config.yaml
n_layer: 12
d_model: 320
n_head: 5
n_kv_head: 5
head_dim: 64
d_mlp: 832
vocab_size: 8192
activation: "swiglu"
norm: "rmsnorm"
norm_place: "pre"
norm_eps: 1e-06
positions: "rope"
rope_base: 10000.0
rope_fraction: 1.0
qk_norm: false
attn_scale: 0.125
bias: "none"
tie_embeddings: false
parallel_block: true
init: "normal"
init_std_qkv: 0.0153
init_std_o: 0.0153
init_std_up: 0.0153
init_std_down: 0.0
optimizer: "muon_variant"
lr: 0.0141
lr_mult_o: 1.5
lr_mult_down: 2.0
beta1: 0.93
lr_head: 0.0104
grad_clip: 1.0
warmup_steps: 200
schedule: "cos"
final_lr_fraction: 0.0
batch_tokens: 131072
seq_len: 768
doc_mask: true
z_loss: 0.0001
train_tokens: 902600000
steps: 6887
dataset: "wikipedia_en"
MLP neurons of a small language model. Each row is named by its layer, matrix (gate and up: input weights) and neuron, and shows model dimensions 32-127. Each number is 500 + 50 x the weight over its row's rms, rounded and kept within 0 to 999. Numbers have three digits each. A neuron's up and down rows have the sign that makes its largest values positive.
A block is one neuron, or neurons of one layer that tend to fire together. After each block is what it responds to, as a language model described it from the Wikipedia text at the highest values.

L5.gate33:509453466467467524549463419457593518548445558491537415573597593512505468511526442524440498487501546535461469514483512437562472403404499479559447469544633465488436550549494519407571522426537470468548499536513478601455561480507459397560489457529547473422626586485479611531559407516481480414
L5.up33:443548552466524456498499623510467470503434403486449515503423532559404465519550532519443470508506527453453492461490561521432557548380584434464488428528428471576507680488471428539467518475494525557547441429499456473510517496452456491475528465452467508496528466472478555583461434483570600503
L5.gate261:366513503586524536458460647517557482521521433596559489518577507491469439513454521381549442426477569611521410518497531437496425489461552551485527466524563527465481413438390519490520548520469565539484622491510519513597493496427493500482504497446453470531507501516538468491574428480462447537
L5.up261:493565490511454456447453436428637555493454485462447473482524521551518552625496564458532587429443518513478452445462471507474520482527434506498575410541553518517598482506446574473468529465545495485515505569492512489502530605455423495513548605466521543485596494495503520520564490564596534442
L5.gate271:559525514465534456403476449392462469479500525479500459450641435527421528520495512473466507503565585495463503466619526515514457528463499493547537499546441536470549522482479550509458563460538470512506518451432499481430523565425484594545500390631513543439524542470540550376575473462515564500
L5.up271:527515570513543429532490565467597389546495482458466445537520503521449523459528533529481502554553562571510459609488485499595464453498400392443438485537534448529497529393486500464487529435570532578536453459461471563460533496460657528479468510466498470476381535503417505541532543505439452447
L5.gate307:530569451500549515499555607533553467492478578527433492511533500511513461469589554484472481469498478470445517508462530452513534546485519474468466489416494461437529533423447451432516460455411564491540366493563493464511477576561554452551528432539445529524522327499570536466509436542450540473
L5.up307:447585445485499499578476537481466490527569472557452582555490603504514484471520575507541518428385440511525484562480534509522471504474418398471490503503552465468542410425463440508510498505461531526467461498584551403494506477463600442457510521526540583484459424441586517538482495510497557487
L5.gate488:531567534544469478435512510468580455563471623427544460550540510535488483478500497458470481495421502575583442521429493520499476513444540522456451458513594545485444486435487507592411598523503480561535400495483525483522552539600472503614496520494606443529537487493448505476558520525569471447
L5.up488:532512367473501446489473441505497455507585422459512440554470490412447496454499518561546496523623501631512490534474600507461537477475505418436454480485523488489518440559451550491482502513453533441497543531499439443443500579528453519501506438436456486475540550499501504563499515506479514420
L5.gate735:394483424450470503571489458479466414526515461557506522454500550474518415535481493547575459522551489539522462497422510503516451567482392533446517499486543531594565426410555451516489491546463588509438529534559490436507465568478517477535464510506498538567546456418562510473427597579475530477
L5.up735:412477510399495494561491505461500436570504455612486586491498560431513498487481463542543458543454477509503491490411500554563538562473436527400449506535507447579547448373595466434465481533466545476456553478613470422487426530483456527527488550451516504508491469452543554460494531573523541532
L5.gate752:554481526587466498459473480461587479518426558555457519466582556453514577427521495459531429590531522602484490461464491478494491534504551534480473546535554404516440469480538519493442497486486560398495411424446505555577419454517463552611524524442439553509482474487537511522566474463501479485
L5.up752:507588598460542527572460465551477558457504511523463425501546452472415537395474539419478432465531525523475565502435441436565535460484526501526563570540559469514499476432494503446547474551469381461443498543409474514401513512593447582512608521520490567454511459577526478515550537469400517578
L5.gate763:469459450500554529481506625531502454524426514594456536540542476468493482616476407478413529435575569485457482421539498480537451512425604455421529536576511456471458575470502489422545488505486521562589550482469421569534535490440555474449533444560417563461504450534551476542512517533477559472
L5.up763:529542510525533469477442379506549427428588412536428475423456485452493437441599568516522560558527468541502471481573514516460532601490446478569470536494509479452541460594483507559462474492438529527414503533611523546531447576546485511579485514466552539493505547472567553520478521483488543417
Responds to: Section heading closers. Closing == or === markers ending Wikipedia section headings such as Early life, Professional career, Awards; also mid-word pieces like conc-ed-ed, re-rel-ease.

L8.gate307:471495470603511508495456421489498454497473495556516555463570495571495408456499531463512459444546529482560578503456543569542540481465559529490513505546499567511447518510544515492546531498492473583523585546471543472525441501503466482586464539441544605562514510425509471536474492466441422478
L8.up307:533432522413488521539513495581457449544540417534494548551558518509504473451501454454550479508464446498442424459568456554550538460457456461482524459474598460470575487534548440539587504509487484513464419508488524459454480566534527469442537546510506500436519439549480476524471586558508492442
L8.gate332:360515542534432517467583482412380483488569497447514420501423470435433520400468547490420498501553429593573456474421525497483473531377539507619492490659543496541458586424511563534559472485571541471511538529493495508465490495438413523433505542491532428462545474547546538490430564520535497472
L8.up332:466534464563459480466487534550518588565463514480532514523490499470515491539403494583542543511408487573487437526472454450454484555401479444488535511494550483569581576566520568541578523475449515465535457559368506533513468582533498516425549438504484651420504611553559490495518423522492506480
L8.gate523:559487534543582489512519566454507514511489543560493498554449420526501471507521604387548527485458461469420518457437527467528487527527456536478507530486508520486453530577574499453376469547445423448596542454524606474567476493526543668556588499546489440532481586442451494548463482543433463475
L8.up523:493433585480564557575564606475444541500489493506495497498475510520563571399543454408596428454438603537501553491445516486605491507418486510437508508458555469517501648450505521483444602520452529424482519569432437571478455523433480504482583468498544524442435463519496486465453560560525443493
L8.gate540:458435425467543489465413509462502522490471461519564551483543594511440541445455460521558480345433437468493557548453556486559513513428518554559575447573503575444533475567468550437483462519516517427450545486531432474478561507508497428507504451431475587489593527526522430480472497381550493542
L8.up540:410471564432517570489401513556442513513507509465496499476541484458506506401467479510513444477453451480529504538541479419586466584463444416512361457448441568411423506392482549548511437488428571476508517530456527487416489581442502445494541477549537484530497428474493552588567429508508488358
L8.gate552:498534505477476552516485472501455504526492524494504538443477534452448534485523496508497527407485492402524467550471582532505469477494432498447615483508553485514522480386484445416437571466563458419522521471573572485571514512539497489579417457502507481572416541545504592485412509589492520519
L8.up552:534481505436521504506490442515464448413503474426477590452626549484438463447527458550556516532488498463431444534428507545463431576461525511436542497521484402563562525457562451448475560516524551471563515486628502554547453465563509486501430516543456506524561484519553450439416539446534507545
L8.gate595:569506609559525526555442546465465432562524529535533497486363587440602452585536514448480517482478489479525554373493568484494404443582528447453465392435480555487478515439548536598456523532479479494602515560524511447437385508529472474592502540461504453591416543548544490503424448543532589465
L8.up595:636516559586467508519461552481485486543447478543537566444480537494555451479528516449545488400568537450529501476432526519496429451432605464383462531496482589466550501581530565454510431550491554476524570504518521538575466546456526403578472443426478555547535481545555421490518485491478451556
L8.gate715:518468455469493509480545516437522524483592520363485454521470512467523519467588499433503498501517598461495578479448496493538418518560468535475537521565494515483528445374526492433433465462475504446528463542449541526515515524551524513505497561463438469550471538546556523547550427481517532512
L8.up715:419520546500462477583504541366437499487529441399423513501460534459435474510467501419398541540475552508501500515653524529534507495493551504561489461463597580436532494448498474539489520461425439443535479494572484461510539450513504488474514514460457512547458525630496548573471564467542517485
L8.gate831:515513539519471532537521556469448513487525588483511512398538402498387529451473579551473607509465439583486442500476500429559575454466459554517436585564356387534522436557453522490400560477484502497399594487488451461431431482429565504555474466612478544546476562578501496481479511530630545487
L8.up831:511503579551482539599503553486539461532495551579453492599489457544562490443537530577521438521492558620538482508492446475545558557453464590492464498520481454502452573545444496525477494510431411400499536547474463494422506381529464500534443522454610588569469539531499514484506497480515610532
Responds to: Heading closers and connectors. Closing == or === of Wikipedia section headings and the line break after "= Title =", plus connectors like and/the/to after figures.

L5.gate145:469455467514511444507488472525457528501440483461501614588481484545477501545522544440515454484494568484494543526462534468539536571456498511510421503519392509464502449494596526401457451447422435444500385519426531509560417516476439494499455456471488553447572585546463483471520509551580457490
L5.up145:582460618479544418464487429518493582496514398449551453439471525525518477532533542517530505452478497497588584551504521482554591501427500454503571483552471593474501469386381558461551589461432499471470507526458535528455516496471523456585534478535447522482576464457531477507499551531499484592
L5.gate228:490538588540452496612522514491477513401522451493469530487613461486475523569551554518559439508534428470453551471491580420537505507514504540508531476506556544529495564497483492403582490502518463538414552513506528529479565531479487588433522542501559555555478513535589576514473478448487526406
L5.up228:492544542500577497533461448525493459543512488533440488421493516600529500539482511534471563481468454445493478463485690586512392550487540512572417486587515668493526455501507510467468502468417486487497521523570421484489443433510531535493552510498536583507488492464402501513384461533517468597
L5.gate257:539502540556461521503478423540447547504491430458550469480478451488571414548452516522578437463504521546495488554464538542502546491460423530521417420475463485388483566460544542514414580491575527404499451620458543512540547565515565489406523385605468630518406554608510537475433556510550450537
L5.up257:451506643565514549579452542515469486540468466454470606569464379504471497535391557554578507442558539484576419463473480494503495557506495480434472473517485469497530440462493477536461460518526606515456453476498489538561429421469590585475506425462471563500563545575462511542428543481510503521
L5.gate569:539528471506562539481497473433393510513541537549374586572541438462526418504494563479522432519465496442460644428516415464468500543556475467475518552488453483483534578496510551426481575493499506525511462647504500494500523502495562500503570441568408547543447565581542471536442424494425511442
L5.up569:537492488534466508454518529427550479502484521518442491496530504508550491441473547503557497443512420434441593484586561531602547546457518588506492420476412499437547494503453583527501542534437408466515605474474464499540466470428583568439501385509537559478469501475486509525457458481552487433
L5.gate661:503537520504455510507388445494498453494494432504506596599528501461477482526479502510522438558541533577400451439457464484448511489555544446513448575576440531441474454497516514529496530549516403431530503572544427501479473509558489425563507539538410533532552567541549428533469476534540488564
L5.up661:501534470515523510521450561554479529520532429543530598525502440615441529507492422480422477536541517601480498493500477478538527525568448513439500514547517468572495505470546466507499463454577558441507447462497433527418462429473502493416587469435592570529489456482462451532460558423466433501
L5.gate670:516469490477586516496395479565377551529600547509439525533561507458496503605518530564538464449573540481494480521507528583448486614531496413511518473413512450503499652477471486461590476535462578569554544465434461444485461621468514581530415509464441518474509414497497381512475460548491477476
L5.up670:415461457489458490526531503514420489591450581611480576543518553446389512460556551489471478534499521450494417592466476552496479473504586496489449418566523476572457539498514515531517542487443522560453582457428546438444493476456571552492600435487523507438536425463437515500479478471558573483
L5.gate684:501499547539505526417574549537595490531556490479483490444456434453528511460499459562560443480511541592463520471444486471556602585405518525493493512514473483518407532436405442427544490537504467534444464508442456536560409547535514519428474520531515560540473460586565527486559531483534540560
L5.up684:498491398449535516539527521524510562475501498562539556510471413419561456498512452588544394481492572548563416424496547512478501581477474406483489510488494522480475488536513471485555470484512501520498501516462459502497562510477556489530458531380565570506461400549474558458520565524559502511
L5.gate785:524521507539541505503463520510415433436472558583410569504497530524500536472535477476497560421511528456486456451434515495554455454533519572525425510517401553463549591490379425540514477409468568547477423483540496488485576563493535471440505552481452574518603473601481476439427473474543476586
L5.up785:435529496513554491558540492524526533540386484545491581559581390487498466599481360447576520455504551614531486507584513469437475524442469493559514497420485495438452438408565559536507536633457491554524565450464481505460534499502505498435620506579446478490501496515574508532537529513484554478
Responds to: Acronym and code endings. Final letters or pieces of short all-caps codes and abbreviations, mostly in tables and lists, such as CM-LL, JP-N, K-SA, SP-S before a pipe.

L8.gate287:432604510481572590542500453488411487536462450494458533494475566387430532576551485534509542475533540435520426564536548451397487516505565454505541517633538478523511432501433451547432564621425542451504431421467489539437466506445485524482505427559431522540534494514500417496496488485483501461
L8.up287:478534471456542384590436499498497482545554465499498516465494474515485510538558507460579531517540524514450472526526559429529480602427509414558435450534438522385612465564540513421419572542435592485452526430488379562557513501501491586493525515552585469423609454517452537536567547521578462387
L8.gate314:462540505553479622519551444515555574455546516498465499483491528407454535536535465431544601553486460451487589482532482501500498508503498491427508491586488489447537519435415561461447571519541451480450444520423599530491578536482503428476501477524492499609456534518527495490449431529459507524
L8.up314:468486517514480485527455550436516495447545531416402515385478480582422469483598613529557528453480596448532496526542550569551449462581544518518448478489505488443533484473373436481557524484530497488550528535526440483507580494455487489519520505487587532457432587539540549514482536498490454612
L8.gate335:412522414496487505535501539547539485482522586450370520433512448424452524494527531504442616487473455444551518540472483462512539508543481369560522502501475531571462453423513439525421464532528448482554561492453443482427479558455621449504476462620477481607478544437526481469516487474454484499
L8.up335:574458379475453455448494451449515511467399568583488479600580583481510548518490495528471564470452484469483522493525631474488461440554494557507383474450510410379498436401489529564502502487515498480527507544500521557487492531507485453502554481501457490557554491429579526506431513524382520419
L8.gate531:478586425476574505469514443476506457468499475502525511469557542361494525518472596523465420477430465524460444537487530582547493437513484427508599497434484561532490510596481531520500555571440503520513459512437475596499526437484582459564436458488463483422494428528517518412474460475320496467
L8.up531:467512436509486454470517472446482505494467535510461427478524497449530438419495527579476512425464417469560551411448459511451464423533486441401462459415535443593433459496501544513452509451488513554574488500494441535537482421430564390476549425495468511399543600562469459470532543454558522576
L8.gate570:595458473480482487524528488432438540512536512528616458520538566435484466469537480499575572443522531438644447485570496494529446533508534398477445477537447499431547515484431480481419478593442517494521508494421379529462569423449569536468488604567530537506579435548526503432534476457423523489
L8.up570:433481413532532481427528528546469465491491536555419460468444406515514522425525498475478601462525436535522549450522528497477453490453412513523437606510514546539473586542485464565535469461464473457471381483508560543446521467546418374557482455473519479452487551511508447437379555582417460622
L8.gate699:438466490437562507485447453497459501524450529442521510560459532494522491516469532435493528558449626501448430486510433559527568460518442470509485499557511446528518466484504491469438477475462503511604514518449549568507528516520446474432529438502570576425534488506456470534599536511473507419
L8.up699:478487395468429434553615477583485468541548539502424475469365565448476457601591499537498533546572475497442404546551526448460527499455453547527507489558550520482629580540511464533556486539530539498534505574503515507520513440578572481442531486437446517386497526481489453541559465493505519567
L8.gate720:417464496461526480364494472397460597487379610493456507534511441513418524513529513564506510464438501446540447420565575478541516513588517439545473377523524425546582474511410408450506482479447585469475477450482505534428528410491540511495437496568529512436504538524482492526402427544428460558
L8.up720:452541427516407558463468479434544401485487527530383503498474446451508541569439587402551544528574553522530473493545499482482538450483511471475459534507407541578452487425532456445509489518411515515532541471425532431503513517448425495550462573563502467587556500474517494507519553609542501535
L8.gate781:484563485563493446542563441580514508466528505567505448485514513510449601520561461473502503491497467475523494535531517470504451466551409543474561482484528600453513526629474429533523469551468507609469463554517500526507585470459425480517532513471483494561530482403487534516548465575536515520
L8.up781:498465458574462516517411471453526505427486530469488443511538481451412489449567477434458497530433504430463459538523478484449400509442598421510528556544502503510581485504505529402608461531495503510458520558470496535596523446459413422477532479517509450513600479450440525500544495534415373461
Responds to: Sentence-opening time phrases. Final token of an opening time or setting phrase before the main clause, such as December, season, year, or the last digit of 2012.

L5.gate120:457572420497462488467518451519483432436476478529549459515531502467423489584480493455462534473429465529509474479437467500479545457542560472488514553526408451507447539531530484502543488427403454486421538581461487568419512528492485595481502509543562465464522490438546560446496482558494475409
L5.up120:497551562525421534478543581521536555492401438425464487480503515496515551512456430543462457493484451446522465467514562603584502491384487485550499499572531504474504549431521490468563548481490374445463522394489446505425547532510562614524441460457498521547494488584629495425454517460444587564
L5.gate249:504486458554424547484486454515476484483506522509404356494472461533431524504509578460473623411401470429397587426556450459504530434538519431547546469591499438411519503492468519500441432514433506492517496434417511573399450512489487422502388507615498468519543557455433596439482581547504561454
L5.up249:512507503517430538425442537476506511515457471559459504462569495373565475530512470517443427556473546536518463395570611510439474503604514385600462455538551479500540460494425501502495528423549461572495550443514396529436514432505505435471475484486541421401513419396468499573515563506471479505
L5.gate413:414541577516481482453546452461518415481457508522506463439496487401455502469561590569535572564424519475593591376511528469450450509572458439435587544544518534514537564480436571456581474564443539578495609537478451588562552480375594520456571448422525490477490479498486551503451530527371472515
L5.up413:509546508471530567535465467459568467495489538520484471449457509447543492415589553542565496501461457492464577436454556379541492512463508452514582452576586534478563499476528431468560459620454622518571570547445459462487565399478521430485590513557506492488485569372463475471485534472338638616
L5.gate504:379561535565532520473362475456499422502512481509470524458543469458444545630581461445606510546494525579492544391413580586563583536561513498481476435482571573515501554428419469493469469505493421497550547496500600500518502456497528476508508474567512520448513562459514518467549534494410489547
L5.up504:492581491504446470517489477474461553537488467603534496424588496506548542567452519559665527548405535486467455416434443508507512513586456457509515494496612501484478492424452416520565467531524472492518497420500578507431569534403511450563551499599475474574495573543432534404502473553579496495
L5.gate543:527449484581559507499560440519604472463470501532549494472482522371438532451553532472538527572460538494514463447493509420553475458486466497523532463490528468566502447454425522585444439502420574492444633502425497505489558428485529499481365576512584491559557434508508527455496526511509545532
L5.up543:527508478501511472546557502558519419521465464485490502456441503494569452400516530437491598410444367432514484406527490413484557557504513447433552540547386488453483475479536479507472485577421497457463525484541534508504535476506468519455552428447525506525422489572508463526427441493474519514
L5.gate637:494538422502447522473587456515513523523483510406486425420601517532517484447519424515481648514505574493571532454443494433547541411448448524529340521566604551475460482417450439464435544515472451491496474535449477531552515469527513522430485453599573594495466542517509435492522521574551574500
L5.up637:543524513440528495523445521494373540501445544558492519447475466449433497527483524547599515478427533552552517462568584570619420500438568496508540457490500526468655522458511529500566438463560521510500467558453479517501610439332450478463497468482506550521467540471457515462572455494432466479
L5.gate741:499531490517487536546529484501525429475488467543499481495510484323482473563532497401407479531527479499475543465525589430432400492538491420517487520466514533518429493467463462603573448470497532558440464520502497540483612496546509522572499563482509420563542481479513501539395445457478538487
L5.up741:489588463536415493392591490442541559431455475413490541463532499437504480408532538498541493509482537524527452532472459469507469534544421479531465452554489489463452539536538527515486520425524499520498523499418487472441504431411500419485532497408534484506515485525509611500605490455497519464
L5.gate803:491485549540426488542555436490392456426497527404434494474401451424506440477557610519435588384478592507537624404565434527580450437528432456564535403449452489568478485494524589486513512537504504460478557541494441477491609430484601562559482557538512444521512520499582593427513471525514573472
L5.up803:538577535565559529591471591543513494488464575589509453437509530404521469515478550530489527481377562535515530454492482560444399434572499489581539408423517529576476487489466509494465517558505512510497593477508546500447504437531524361486491547587435508563503500504477608570584560479592608540
Responds to: Sentence-opening time/setting phrases. The end of an introductory time or setting phrase before the main clause, usually the comma, as in "In 1960," "On 8 June," "In his NBA career,".